{
  "hidden_size": 256,
  "num_attention_heads": 6,
  "head_dim": 32,
  "vocab_size": 512,
  "hidden_act": "gelu",
  "positions": "learned",
  "attn_scale": 0.177,
  "init_std_up": 0.0244,
  "init_std_down": 0.00575,
  "optimizer": "muon_variant"
}
MLP neurons of a small language model. Each row is named by its layer, matrix (up: input weights) and neuron, and shows model dimensions 128-255. Each number is 500 + 25 x the weight over its row's rms, rounded and kept within 0 to 999. Numbers have three digits each.
A block is one neuron, or neurons of one layer that tend to fire together. After each block is what it responds to, as a language model described it from the Wikipedia text at the highest values.

L2.up13:461522520495525476511476506494507515468468506497491484526466503475505533487566523501527536487518470461468546493520536474519523462504527539503472479476524487519506449508508497462527457470511508491475505518461492507488492462526457530516439505559477523494443514523520532475508542507460518494521489505516483495530533473499514512493519445456504486484481547515525462492539518485498476482488
L2.up255:458489491508516509531476537506536493510523503498487489498527513504496546454548522520490521486463508483512505505545511507513521420476463469532459511522521481502496503481504495469514484442462483452458537502512481480564458463528457473540476542484479511509510510482464540504502543556526499514481516517484542514506488496443504527529516483507527489507519461524479493506493523513479529521477
L2.up306:470485501513464524482493508482564527524479514521536482493465502451470495545498445480482544473475480537481508537493469514516512470514481488553479503533452473499507451523556489504519495506486473490516505500517554516505524475508476478470502537481479531500522530486476493468550474533522497498495502541512451507502499505484521464485454508477450497516501515493471477537527470512520515474518
L2.up389:550495507487445512486485522500513468445483532513524546472482540480505509522521499505490528504471508448505492551505492517521475468499494521491524516531504518511521476490470469476505494488510485512484485528513542522564463542492493475529497469520486519486517516532487490505527460526535489503477495493440511518507522476511472493480508463483489503480540476447470491479540545543479500501468
L2.up447:480541535502503491492514474517529492506503496545537519452508493468452504541493528490527486483484479448473504513526588532515458539511478530515503451517470517472493492520548456491537466470469521480470523565520539485485468483483477494483471475484491517482484483482509503530513489516506521468464516526565487519545466487521515494486549477520513488481507513501494483503511502466460480510467
L2.up761:490492532474475503483543570515526450488476509553467523494471510471518454497482508498475527511503506497498496476500484512470473524490515487517514506483503486471520485488499505529522496495539478506483476494491486469525504464500467492504508511511498522524557504527506498476534518513482495515500471498463537491511542464467465540505501513483510481482509509473554477502529503494518501488475
L2.up911:485499541535518491486490493520527510514517457505512515477483511461513514517487487507517520537459429499519505485482498514527525478529479511519514527509534493539528533501504516492512465487511431514491508487485518509516503478458505540557463466516471506534515499476464510515493467533519494464459494486526443464532505483512488469517538451488491476498489475514499493498540548498549470518501
L2.up959:534508519474526468521501507487452515503533441484482459476512500484470479522505494517463496471526514470527530497529522496552518509519557508509511523543484454495518504501575493488508493474476527496504492474533516501517513472503486491540513518484486511510502523489534533532495481510499501478488488491537442504488499530491474485460516487516500518507494461474523467510506497481542460513540
Forms of be and have right after a sentence's subject, especially "be" in "has been", also is, are, were, had.

L3.up771:520506468484478493500489495493506494521496475530557510523533507467471501478486493464491491497497512524540519514507478480508522480519482545483474452493496522468477525525527548527491523497509498480503538477490472511485508495469474520502509529555484487544499472533497467509507493454458459489476517513493524497524535487496490471435485491501494504514519529477554515488498478516518544524496
Final word-piece that completes a split word, mostly past-participle "ed", as in ag-ed, allow-ed, Add-ed, bor-n, mad-e, Alb-um.

L6.up73:522497483479507533509505501480555519501486504462506497498486500498522520553488522501521495494541497516474515498473473485481443503482515467507525546485514492520485490487490514507497506530484534529519519488507476479506491493452491496514498494453513505475531513497519539509483537530460474473525544478431486485465521472523446503501476475478496493486518552526492493450463507506496502461490
L6.up93:439490485492518466541494485527481518502483478518501508486521480496490503507483491479527460497512480519549480506485513500525499463479507494528520483514522502511475522511458451527505527435492490491535529534488473508507512486530513471512499492457499471520535515521517519539534504483527489501447538496466517492539509522504480518497505523511571499515533523488491460454520475528558468513516
L6.up296:520518538493484514518497529532526476513489517478513539542512474512454518477492485441512476487490523511514477503486520490462532481519515485525523508546544503472484476480516491484514537466488504486479446494525515524478497487536497472524525499519529506499475540507501520512507502499461518476535522512510479510488548496535450518495478490416531502502514519495446511496494467532490512511517
L6.up354:464487471470505507519495493521539454499487510490519541534503504507494514502505468486502461467481521468526483482503517484489526480514463487446528525514512506499525539538526502518504467557585535471534471562461489526543499449468532448478540544526518486477491496491483548477504478525478514482491496497498502540531509516502484478508529485466438500502520469505534519456488501514525515494512
L6.up402:539514447499525491504509545536497509471474475490525496508496513491448492519505517500517512451480546480521512495482469488480501531499546501496450498478522517502499568495503480503499535446475467481500519468533508510528480513491483467526494465508463470487459481489486487486540479502516470489489531493493491524445501494516436479480521514504547509504513467519452476513474491466536500509526
L6.up471:517534499477542567531525490495484483491504521526501450502527526524503510509512504499517506477477477534490505530507469526462491470457492510476517493516502499492474453484493448534515511510536523521517485469502511518474497482521474536508468490498506508473522522483540511575466467523529486455480535459505502487448515497506473542515503488495487516516517511501552468477462510514526513500495
L6.up846:482506509461493511558515532504462479480491489453523523479479514473525477448504489501463479525527512516459477473503493468491500486526502459477488511510477535506460523494518524499482530448543506459482486500527511462510498475484520481501466548523505468538466531486464515520550457530512470545516525500521494543476497498492473500531502487500528483477480495513448498485485453475503491507547
L6.up899:478500487485471500526542480519514420488489497527489518533496522533478496496532478485507495486538507487477529443508517504468494443455536514507448510509527555478475483509571505507542541505487523495475503526538492501475533471531472526502503478530460466536505505485458502518447487514511491525518514467488469509492490484541473533497544493459500470491505494536516505561493489491523521454565
The token " a", either the article or the first piece of a word like account, additional, age, mostly after a preposition, verb or "the".

L6.up101:508485498476463517489492472524485503511482479528469492464492496508444466539524493466512499492464514478552474531502542515489513510542478485525499514519434489512518514498493528535477495552520496542535480512474545504467542506479524513520478481555481455518478509476534476522522519479486526492474512488544456484500512519443490539510509493492479483497512553529520513478547518504465436509489
L6.up321:551500498494489484531466500530502481558518491559529501513507483531480464488517508512517500457493515525535509500494529493490483494490536515490447441540509477502518519471504506494519480532498485547480515487480532456534483503455511506497470513471475472501502505460500494468501462485492483496530511515544485527569463506529488497499462482493485485505463525471520495460531525484496506503499
L6.up504:495496531495519494492483530570499475464490509515478500521456502518511470507517502497504529499468496495518489524569500501537446500522507447453495513506450506458511559460510517501509511546517487534494522514538503458483471516521520506440471470453485508506521485506516471508516464520514546473493544533517453499532519466509467531535493494447486483503495486541512506449487559499518501547488
L6.up597:514497492516501519481450517480512539515509507535503517473499492451532477513540478487523514456477494474494505506474522492507437507485539492558450529491477479490493513479477522513490516498479506518474509521532485498483513518505486496471448512465463491500508507509537509499517497475461507524479532502536487511521557509527494501509548505499467493503478493530512503485534486507513513493494
L6.up675:512487538521491502512452492455540483498489461505511444496502501448494534506536512477505499470470476486528470504557507494521445494457523495506491456509502508490506537495470540529511495511521514492490491478486508501495482478474545485473525492456512481508521496447510527478502491507473461545506466522461525497564506475505554470494489515488541457495498546501515487498482551539481545513504
L6.up784:517475488546516476523481480469481494492532494491488507479466505499478497496532500488480496484525546491510475490501464461529487475505488492477492491477501496468485547535529501526517455508539514488507493453456504511531524486504483511527493516504487531479493462454478499444487494535497519513472537474504475511518506530535488488538509476544520480534488548483526467468509507467526515517531
L6.up990:473495528477481494490530534493499486518495526489539541430515501485566509513523463507503486496511500475513484505534480493510522526503482474478469501485494550459437489499474518529454502458514464542530491483482493554495483506472520492452505532486500478504510513492499456519513475515493499480517492482490514518522528450561433496483487490524515525512485494499479517502515515493532497481499
L6.up995:451471471546492471508540512492550474508499538489497529471482517566530488532506522538533470489541494537508483498480509472490498498512481520459495510524514572510497499472516496495543492514463480541479506463465516470497493529479515505494518512467502510504515447499434514513488498519530460504539501522563501495494522527493526490474538537485484498537521459536523480487522532480524497497490
Main verbs right after a sentence's subject, mostly was and is (he was, Kashipur is), plus can, be, called.

L6.up39:517560541480468499481528502524492494473473506504502527474514516492483454535508471515539485482463508506488513506506476523482489447549475495481497517502513503497524508481469514509475509496444485490497499494460496491545505493527481490550493519525469510467557464485550460504473487528537441510506507497511494483483497479481509485501550511468532506527518536498522514475450484500483546513501
L6.up163:505482529523548508471496515491506472529460524479530516501521510526502513516529477478500452496450479490500506522512491491470488491480478499498493493444525487467483486493500514533454486480491503482513487498505515533464524548500511473492489477557500491501497553493468508500498462467495495506527520528532481508482487479457510497520471482488498548546490494526486451456479491508474498561513
L6.up248:508528510501501490523518518489469456552465466443481444465540546493496533500470501533511515508502526524537489510484501461503491504485492518490503456496473514503466519476484558540512519492511520502522538518488495513505529485543555456537513487521505474509483468485502492479527472498465463520481471495502518498492493469494501523454506508492491505530496546532478477509527494467478517513521
L6.up377:517479482466444495465507502518446476502513478521471504500525485473480486501526506521520489484497499499506482475493511544537520481503512503494516495450485509453513493522525477534501541494513495499544509505468508472502478517490548530494512511510502476511522506522509510512533491499433460439474476489504538487424496504506493507519476514500502496534472513537540501542479543548472514515512
L6.up587:474482522515486475487550548541487491492522507458513481492470489507549520522519480456479496481566505532469507488480479490544448501527485503461520502497518475478493446504518505489501492455505473523500487490507524527476489461504504486504486468554514506537482528457522514530575518483508513526509507491504518454536496517520509521491441511503498469504474495494504494475512461470469526498502
L6.up678:488547533504520483509446475482509460546477487532493493500522591498461510440482521508491507518506481485478486474491545510507520537522503491528483486548508490544486458487525493460496475519486552500494465516528515478491503513485518532486561513501527504513513508533506502467520509474538490500491531503518515516500524503475516487522498497488456509501457403509547489512506502482550487467524
L6.up763:471540466455491509467529515536499505479494546519494524484513496493450520484469518447487499519501470463455495539534498509500501490529463512488513499500497484479475483504514537484502538462492489497471483458505448511532530563460525519466473504484464539516497556496508492511540459470512493491475516501502509490509521512492528533458472448552510530533485503510467504467492500507541515521523
L6.up842:509479530462509511511502485502489462498453485541471505488536484471499536470501498440483525549529462469530507571572477548486497478518464512480461472500504516545502503503498502517509471508533525477489485525500517485565537472499486491479515510505498523484530511484539492550463495489509503490526503460472499474490470474501507486525549521456500476531495481509513467503458488541521557530526
Final subword pieces that complete a split word, mostly the past-tense -ed of verbs (adapted, moved, submitted), plus the "at" in feature, began, and certain.

L6.up197:504498439468510539462512475451459436514493510508444512494505525573525494505529526498520501487538464488530497509528479449502511551504455483524497490483517517522473477520481489513504511480506501460507493499469513497468539497483461471496490482507514521463522491528479548501472494481475502503515485475476474516481496487487475499492520489497526499483494495514521505478486507500554513525461
L6.up444:474488500503537456513512556504510488503559488433501540489497453516515442513517523505496523508528500506538480511542441534478496504521514508508522541543508505508500524496528488531482480445508485505542505510489526530493511485470510431508499475465468508547497477506473518513482507497471481486494472500539488505483516480474483505510496508544458520479520525527505475509516481471510517479494
L6.up477:505521539463501467453519531511490474467509474492459500468553450533479511507481503502497534472561504476494510468520518473460536521485462517505530498502497521476461510520493502529519437518545503496481513520515466492535512481496475483493538486495477495482492522454494480518513485482519518458518517480507537563469496488462502563480532449513520503510521502483535473472463489480482453497519
L6.up486:540525490494517482511492508486528479481460448479475512489479493509540506507507458540478484491512478503537531443538541502468469514480540490521493480495494443477496466493500521503480496504461487499542557524510489508525571493517455510496480511454506500496486486507536514472516514474485476511538508456500458519498525476469459464509491498512494524515503477505479485477544499510521475490567
L6.up512:483524478512501531481544483493560457523483500509501487468513496488527498559475459489508505457510532546501490519515460487449513490480542494486484496475499503468475490516478472486525525491494477517461490481512529475523496503514471473472556521495503532523513489473508452488468472486515496464491523508530471578490520512494462529496504497471519518484514508506483480487511463498503490457515
L6.up760:479529492478504468496487474445477498499499466556485501480465485477530516552503498511529573472493546525528541480491483485542470473525502483479506494543503486504524548500506484479514507516487521486520465505563531495523534493521491524451511540505487483498493514521503493519509501523487465479504491516524456509502450487515483509492527534515492506497499514502504469470504507494525564553489
L6.up863:523495494491535481469508526493498474478490456465455509452509498545518477512509539500481507437506466538562479501495503547481508500473506500510485509503490544507481504542528503500522502520509511492488484515503487487504477487450510514494461511501531517507483535482473503481495513527452494523503484458501457534465505481499473539560486479456539505499499510496531533537481508491507563504492
L6.up941:511496445478483523555428513482531501520503468463515516434512472508508507464515471504531519492485513445523457527518507449485517463477520514498473506461567483483520506510531482489518535516499468505486525509543504502498550475501489468507508506506507495452533507453548511502482521454488505480505545503498487523466495511536506515468506515491473495440517475489502486511491487502544498506507
Possessive markers before a noun: the 's clitic (Marcella's, the film's) and possessive pronouns his, their, her, often split as the+ir.

L2.up126:467482502495539497507484512479522529473518537514513489500525486515465511452517508509497483501496507491530494505521476517558510440503463500546502516503528467488487520530501488480495466476520499512488459520460473564495487446489460463483528521466508485522500460527490491482486478488499493484489447494513469506508463548566482493483504472484524489469486524485508507520506482482489549442464
L2.up180:490498514504509483506513461530505502464512452524488476495532512477513504492510478498477498535507515482524530491488488502495485478524524513433491530502523484497517498504529487524465451488485477492506529468464468496491513500468505496467495496481488474451546488510488490520483504508487493504540522485500458581510494491508501510514530513479518508539472511477527555447512493482521483523546
L2.up320:506497495527531474539540466494468463462522513507461509462505496471504519506500474576453523459519500496544528507481512472493447482489490560518496499477520471512518482489550512490505483479482495462515501486494506516460510485518483470494430490462521534479517479498503555482462512509506534516490508476501494525480519516495506499498518495487464530521487525487516490502459494503519526534509
L2.up335:528514503537495490510504472471506530495512501508487503455520490472521551519512503495458533551537498514490502528476513478523507504509508539473451500511513465524491493501514482484448482440509500528513472481509467535511494502486537505468489520491517514480490508493532491477499518471511464484517494473517504541458485551497539513496534516509512526461493474473523504491479490490463516468504
L2.up337:510497540493500477546533529476484506488461484490495494453495447515509474500546446488454504504481498518507515531474485452465473479485505550518509533527468513486511475518495517548473482477499538475483516448509532492508530482489484514463463521532522513449473493491491480476498459488425525535520465491483466543487508514499477528509526481472534495519484510503557541518540457492506515489511
L2.up770:534512525521510524499490509477510552446508556481485491469510495427498513505509506518468488502494490484514548498509435451492501512510530515498496481479531527494482506523489499479526527505508486514559540485476508494548513499540485443522486525468500486499486528515477485491463516486498508521486476505508465501464489488504520543505436509494471490481520505489530528454551498529536501518522
L2.up939:479499506486526443480507512498500512519491507523483545507512513536510492449551501504529543512495499517514523481488474476501507450499519494506440496469521563461513510485486484485480495542519520503467447511497498535448474530484452519509464503519517484501493495529463471477510466483455504550499479471472495496481516500515513482502493516495504436487495501522516538501489418490465507525548
L2.up999:519510521515507518503485531514475506473524554536496480517492492508496535523532493466497501471529521528483504521523471504491510463457524516515512529487471533486488482505557485486513549477526486485464519479468471487473548489511480469484501509472462502508505453514524522503503486526507534503497463530503496505510502505534500485499490481473522498500487493510501511451485555473444535467511
Possessive endings and pronouns, mainly 's after names or nouns, plus his, its, whose, as in People's Party, Saruman's army, in his office.

L3.up290:491501505513503542497469526540503519510495530481480511519527504492460543505478476497541517489489525534500479502460512486515530479481506457478482489528511511492536529529476468475507518512541536511497464472489529469479522467489485457544472447477528505474511512489522475493527494517511519481503472535463487482503448509515490490486537524512487504486525568501515523461411513552501471515519
A standalone "A"/"a" token that begins a longer word, split off in names and list entries, e.g. Angiosperms, Air Force, Award, appearances.

L6.up38:505504569541499503504546515483538458477522453526494463501504484502501498493498514553499515536499509475514507523490498465472498497500514508497466519492501517471484499461483534511484486496486497542510467472519473508542500504467475481522509487494546545490447460491493534511549486543523516474489493463466474513500469452503493510501524458490491515495482496501505561525522564477526518530526
L6.up110:500516521478512464486518535499452475483499467492542472527497503529525522510477464486507507480509453519474464515517493535498469519460515499517464464474494544474478473486458503497521513526486516539492511444533506544481538498523527495471435509528532521429444520489530508493546507515518491484532515477476462491496536478522507501532534503478495523465506469479451544537489482553533469515527
L6.up114:529459536468501521480532506452516539523525539516514502492493480480471511498500523527514505527501471501504477554528486533493463497486478478506504501510514476469459499532510517506533519502494496502506528474492498468525524493519548480506481520484496467463517510506509541456516513478534464471499550489539486477494519504532504469497534454491458483502481492482510502521501467489532490495550
L6.up168:519461502508525483442511467516458522520451505444511484549532512501519497504496553485455517521465501480504506495516523541491474522505510488446493502505552469482547484479504490484499473478504570503497539510513519490493513540525521549475496509492465542484569512485539501455491511512503481476541515481498536509528522488498468498503457502510472487523435532463483525515524495510522505472501
L6.up352:527454559471535527449524501517526541504514510496523472500482504531516507566504466489525504487512516511500522491517482509514489451469487545483510502489536508527497465516491539507534474484478505535512507511523487467514537486501531452501504517452482524486472530524498471524489510514496447462464516469513483499477528459512517491502529476526535527520518451497486514483448487496466488503522
L6.up375:535497528478512538503535446479457498501480448527473489497472493528504478510509449487509499523509526500521464509498486483498480485527479505463513486426529489527479482477484536539481495453521561520501530486533466537538521486509501521476552525491482516505479512460461528529523483488492482512488482455500501533451468513500520468503514490498483499526492502447475535489522521484515548473523
L6.up400:549457488504470532525497524500468536486513493477508512546490443535445508520523543512461505495461501488436501485478529538513487508484484513460508523491476551495475471493489488529497486560523494519505479467511494455528488466475531475473503542458524529483514524510516499483485510495519455490495520494525476484468520465530495517488494485542514509487496497491523472515486522488533444499460
L6.up418:533447545487550479507523460534503514483502522511487496516476504521491523490471471509495505509455495512465508518518489564546464464500487484484533517468538454502488456499512498424490561502495519546466523491553523502521513540480518491417447516461499468463505509489499464524490485496519506499463461476529500487499537517534494510499517530485470508501476503524502538524507454521514514495502
Final digit(s) of a year, or the last piece of a country or place name, after "in", "since" or "born", e.g. 195|2, 20|13, Ind|ia.

L2.up191:459446528518549522553521530471516517500533486498492459490493512519436482480507472426529485535493464496527519491510493479479486503472479486482461494491485496489510501495462549505474470483483552540504468533513525515476518520453499493522465526508470527509491482495494513518482490530536469466481503478563496511498523499539488500525526448514526534521501499498486540482491496493519477507511
L2.up197:533500522508489512491526518507498491510498499485514522492504490499499510533500522534506538513503545476437499473518488463487457459516462528430527473545471540473515499480441537544439536486517579539549502488481455490492505490523505494511490507549512498535510510495489547470484519464467446512506511484473505513486526447492512487481504504508486494483477482477480524519488521494504479487482
L2.up234:519520481494488539556547509485520486523496497481508513479487479530518553532439512509509487533539507464517514476518491527499544490448470428480470480502492513506507525546558514497483533497509522508439484509511482500484485469480495505535497531505529468504503457503495489535531523524572497497536475541516484527514541541496515493549517461522540480535473481501497520506487497528499474498508
L2.up478:474488493487514516536481493494482490503525519478506485506476501484505528481492456476474509527465463498498505412463474523487507520498478472527513520486494502530474536484506506488498461523504513460508523528563485532441484507489504516489514517454496467486484507469520491531513536497503543470486516559490473486464555526526512490527478462495573547502542469475464496477497520512492491451508
L2.up637:516520552482490470535467549441525484521501508461502526485463457474480516469476528483478497504463508468488508499524497501483504488502493515484497505519492488484502496469534490530500500499457545507510489516491502503495500513514504523515427544518533482484504506503534456520506516504523503491493501494449535512533510483559511469459501494569496480527493520460482547485475514538498501503489
L2.up676:522468501512502522492488534456511477477525507505503545483526533457480525500546448503526506540457500499503511484458486501477499496491500524487495533504506500519517511525501529532509521487467538544484490512469518477488494509543516498515520466503511490459450467472502497527519514541514510474449497493485485474487510468468502470515513482482506506473484492477517501471506495493511493533513
L2.up731:529500519493487554483454524504481492533548499517483451487502558518504515492502467506503490494493528481503481489512523474523484469454480507509564528514487491522505534503515448497547519496542535466458527509509480516521463522496494494512470499477528517455491492481495526520467500529541524493471503485537485500480502507546509513524461491472499470529498523444534520482508436555524470458476
L2.up927:490496474494527526509479476506530491542520462502493519527522502495471512509491504506511536513473497474509478486489491516490479509523475522507543493501528474518499466538470481500531500510551509493501497509552508512516510486475518490520471525522499533523485506504521459463498511468507480514529537481489501510472505494514439486510518471491474583514466475556537502487461518526443489456507
The later digit pieces of four-digit years right after the century prefix 19 or 20, such as 20|16, 19|9|8, 20|2|3, usually in dated biographical prose or tables.

L3.up78:509543498480526505494440526522511522463504494515455534470480506533532500497473506540467518547525438469538543503459521545492518502477557521476494519516466528490517498480528465475487488523529537516480478502518503489472474482481495535483455491487537509491493478501499483497486473509461517495529493455468486521504484467500417499535548493500500507484514476506539528497494482532481548510470
Final pieces of words that modify a following noun: possessive 's, the completion of its/their/his/most/main, and adjective endings like -ial, -ary, -al (presidential, literary).

L2.up159:491460494501464523534483509498522528457498480472521519558536575507501512543529474498512492497493519507488529540490487501483450522520489513523500521494502466466497493507491440506521515505523502462523461461542505508505512532517532446522498452514516479480543540514508500484508510504519506498495553518564519516550487453445473536524469523532538495528521488525472479491489513480537496517468
L2.up182:453520507482499542535505486563501510542516541464489508519498499515508510544463495521558490477471498459487541504479485493466468504506469448539514525539524520451510475498522492503528505524537486468532458448487466492481504467506529506512484491486512531475565507456505474515553500492536485492512516469483556502539514469486507485515494538499531453531480499490503505509486480518518513511525
L2.up246:489480531506502501488535527482501499522439558507524511476506492502496496536486497465488518491518514520516490506492448520471486489485509474469493509493530480503499510527484538532493476496583487520573484484525495512543501473511524517472493494480516548475527535489521536476511470523518507502461478495504540532531535500503516507512490487441515465525487516498458487509536442489499537463520
L2.up565:508527502488485531516546546541496558505500483490503508462494450520462504499520533497495491416495467523518551496517521471527482513475499506502472490505510491482507474508483453491504499425535464512520471467543477483452459477498514482495512492519538502457494502469515505497521469517505520464534545496485550484485489500475497541547508520532495486516507523493475469484491513470508488488505
L2.up593:446509466499483492536504507492552480500489525495506499499500497495501529531524471498551498483492471503513540488484472468513488516507496534537482476542494551488494494479529493463514497501557539488516455500517465478486498524507494488499530500475514468484514502513469526550532474506525448482492564496495546511517460479415514516526477550505477495503488521464466518450497517470475468523445
L2.up961:475477500514511492500532506503564476531441510530540522475532499475506502524516510504520517540516463508527536514495518511466488526496490476463526505503539475484488440481500475506471483490522487502543504538516527526482484471498517514515474449507524502505557494537500492487470462522464449470502549496526480497499486475489499530511511491472473479519500503422500506489453536495515507494559
L2.up966:479486490474504450557534505524483566502480474517482529470487472481508537543484489526500464489497489526556542554484488488503488523479517516551498530513498502449516493516505562530518526463524476493527506498542500494503477483476520491504511545502487496492505506493512485536522492532487481520494493502534526491520527473524495481509534505495518511507521540454477484443483496459482493469459
L2.up996:458505500423491503503471522543506498496476487518506502534473474462491477495549486524524490522500519514509509486509508519513520525539503536510504485548528508495492513469537447516498530474550524463539474470504514464527496516469568485471532453465512508502512535546520507535542468499482511495513509511507502520518499449499498517547511520503479491474506476509471543493520476500520482522443
The token " a", whether the article or the first piece of a word such as a|ddition, a|verage, a|uthentic, usually after a preposition, "the" or a comma.

L2.up27:500476517533475485534465505457534480480506497509476503518505480484505473485496503540539463517461470481506518496524521497479485493550505527526495491513500523502504515532514481521468498548586499534459486461477468477473456456499504483517502518481486482510542477537489469468560560524497506509521502539529497539521541539507520478460529500491515518500497504476469513501446506505493535490460
L2.up60:517514523488479472521470470449512488545521487482504499493507481486489524538519491478518537494484497481501493532511493505496492503510503522502491536491522492519501488510468477520459456507576498492557454478525482483495494477490473555479499517525461512522538492527482470512517492509500500474453482542474480468492512481532492479523471491519526530529443513493493517480453497539481504508472
L2.up176:500513473510456510503491503486475526532488465443510494538499494525508508462514459507490476502508464490487535452536494496504544529543516502515505543503504465504451497520474489503490543496535569525492495578527507507479520516480501527477491539476485548526521457485453516510529509498508474538483522470475487488525511556515501493512512474486492466538513526513488522458481500511480458487488
L2.up199:505469501510504516483533528517503500526468546529495494507520476534468458513459513525517495479443448525503519491495535515499492548507530514529514513483455471488537494494490486591476535506502461457492491483509492527485459503510497477511504507459535542492511478506503529488531522460532484510479461487499524524503541459489457534498510533488483465470462503506528503539478517525511484482516
L2.up442:517513523508519454493485509469462450490506535518468529493542493525457507472574483522514554501481467445482484471507483485472486521411531479530497497518506471494505496521541524506502468514499516432459482518522465526529517530501484498477442495459489500458513504471498474502520469471504495518494482503527506492495518489490496509532501509496494511503513472511503513450478514500534516517478
L2.up467:491480496490504465492470538485491496488452493471487477475467491498488499516520460499522497478497485488524487508457500446499503488526464508492495489482516528507492501515480498564451502515486511538529478447490453481483464498538523519518570483500479450525539506493538483506521484509493516490461456513502482478470517498524520478487513464481503482526559508518507494504470485481506501484516
L2.up528:535558535507499464460520503468512478499526504456514483535518492496465500493514457462496527498461472492517507522516538511525479487481487508488500502546517462480504511494488496527446538491468530484482508456507495504494508487457485507527544514505502501500482476522536481485522498563520498486529479492551501493477542497490493531506432499552497450505498456472501497519473521465471509500520
L2.up756:496525490490466514499493478544516496466527507519437522467455494498446490481506541495466497484499512507499492484533518463463488507530542486484497524501564516547465511475507509469519540507533480458471472509493488471511525510499486495528522473521510489531520459492471515508528512531475506491466506470495486503521515501426538495504478529474504501484482491558525469484455518465530483476490
Word-internal vowel-consonant pieces, mostly "ed", after a split fragment: name or word pieces like Pr-ed-ators, Br-ed-gade, Pr-ud-'homme, plus past-tense endings (construct-ed, replac-ed).

L3.up269:533487515496513536505525495501542501484487508471471479491493517524479462415539501511490490491522550548525516470525471494484490492550540509529514461492527481489491481480510528526517474469544491494498478482520499501521476517512517483511496507485475476538502545505505495512453489514469480476502501528537496504527500479521491493466496470510515509530463480483490525493488499528483515515493
Fires on the token that ends an auxiliary or verb right after a sentence's subject, chiefly "also" in "was also"; also was, are, has, would, to.

L3.up915:480453491500509549518494476510509500516522505514479534498501511511442478555528451527519524502517454507522484473501491507456502506445500502487510509532542507541518514515454532519488494490461518522497452495513484495518491513516529447496475527449507529488512497529520498495520500517517504486484508481489504467538488443529466531488510497552466481477452481471501510492473507479484503506487
Final piece completing a split word or number, strongest on the s of decades like 1960s and 1700s, also 2013, spinner, activities.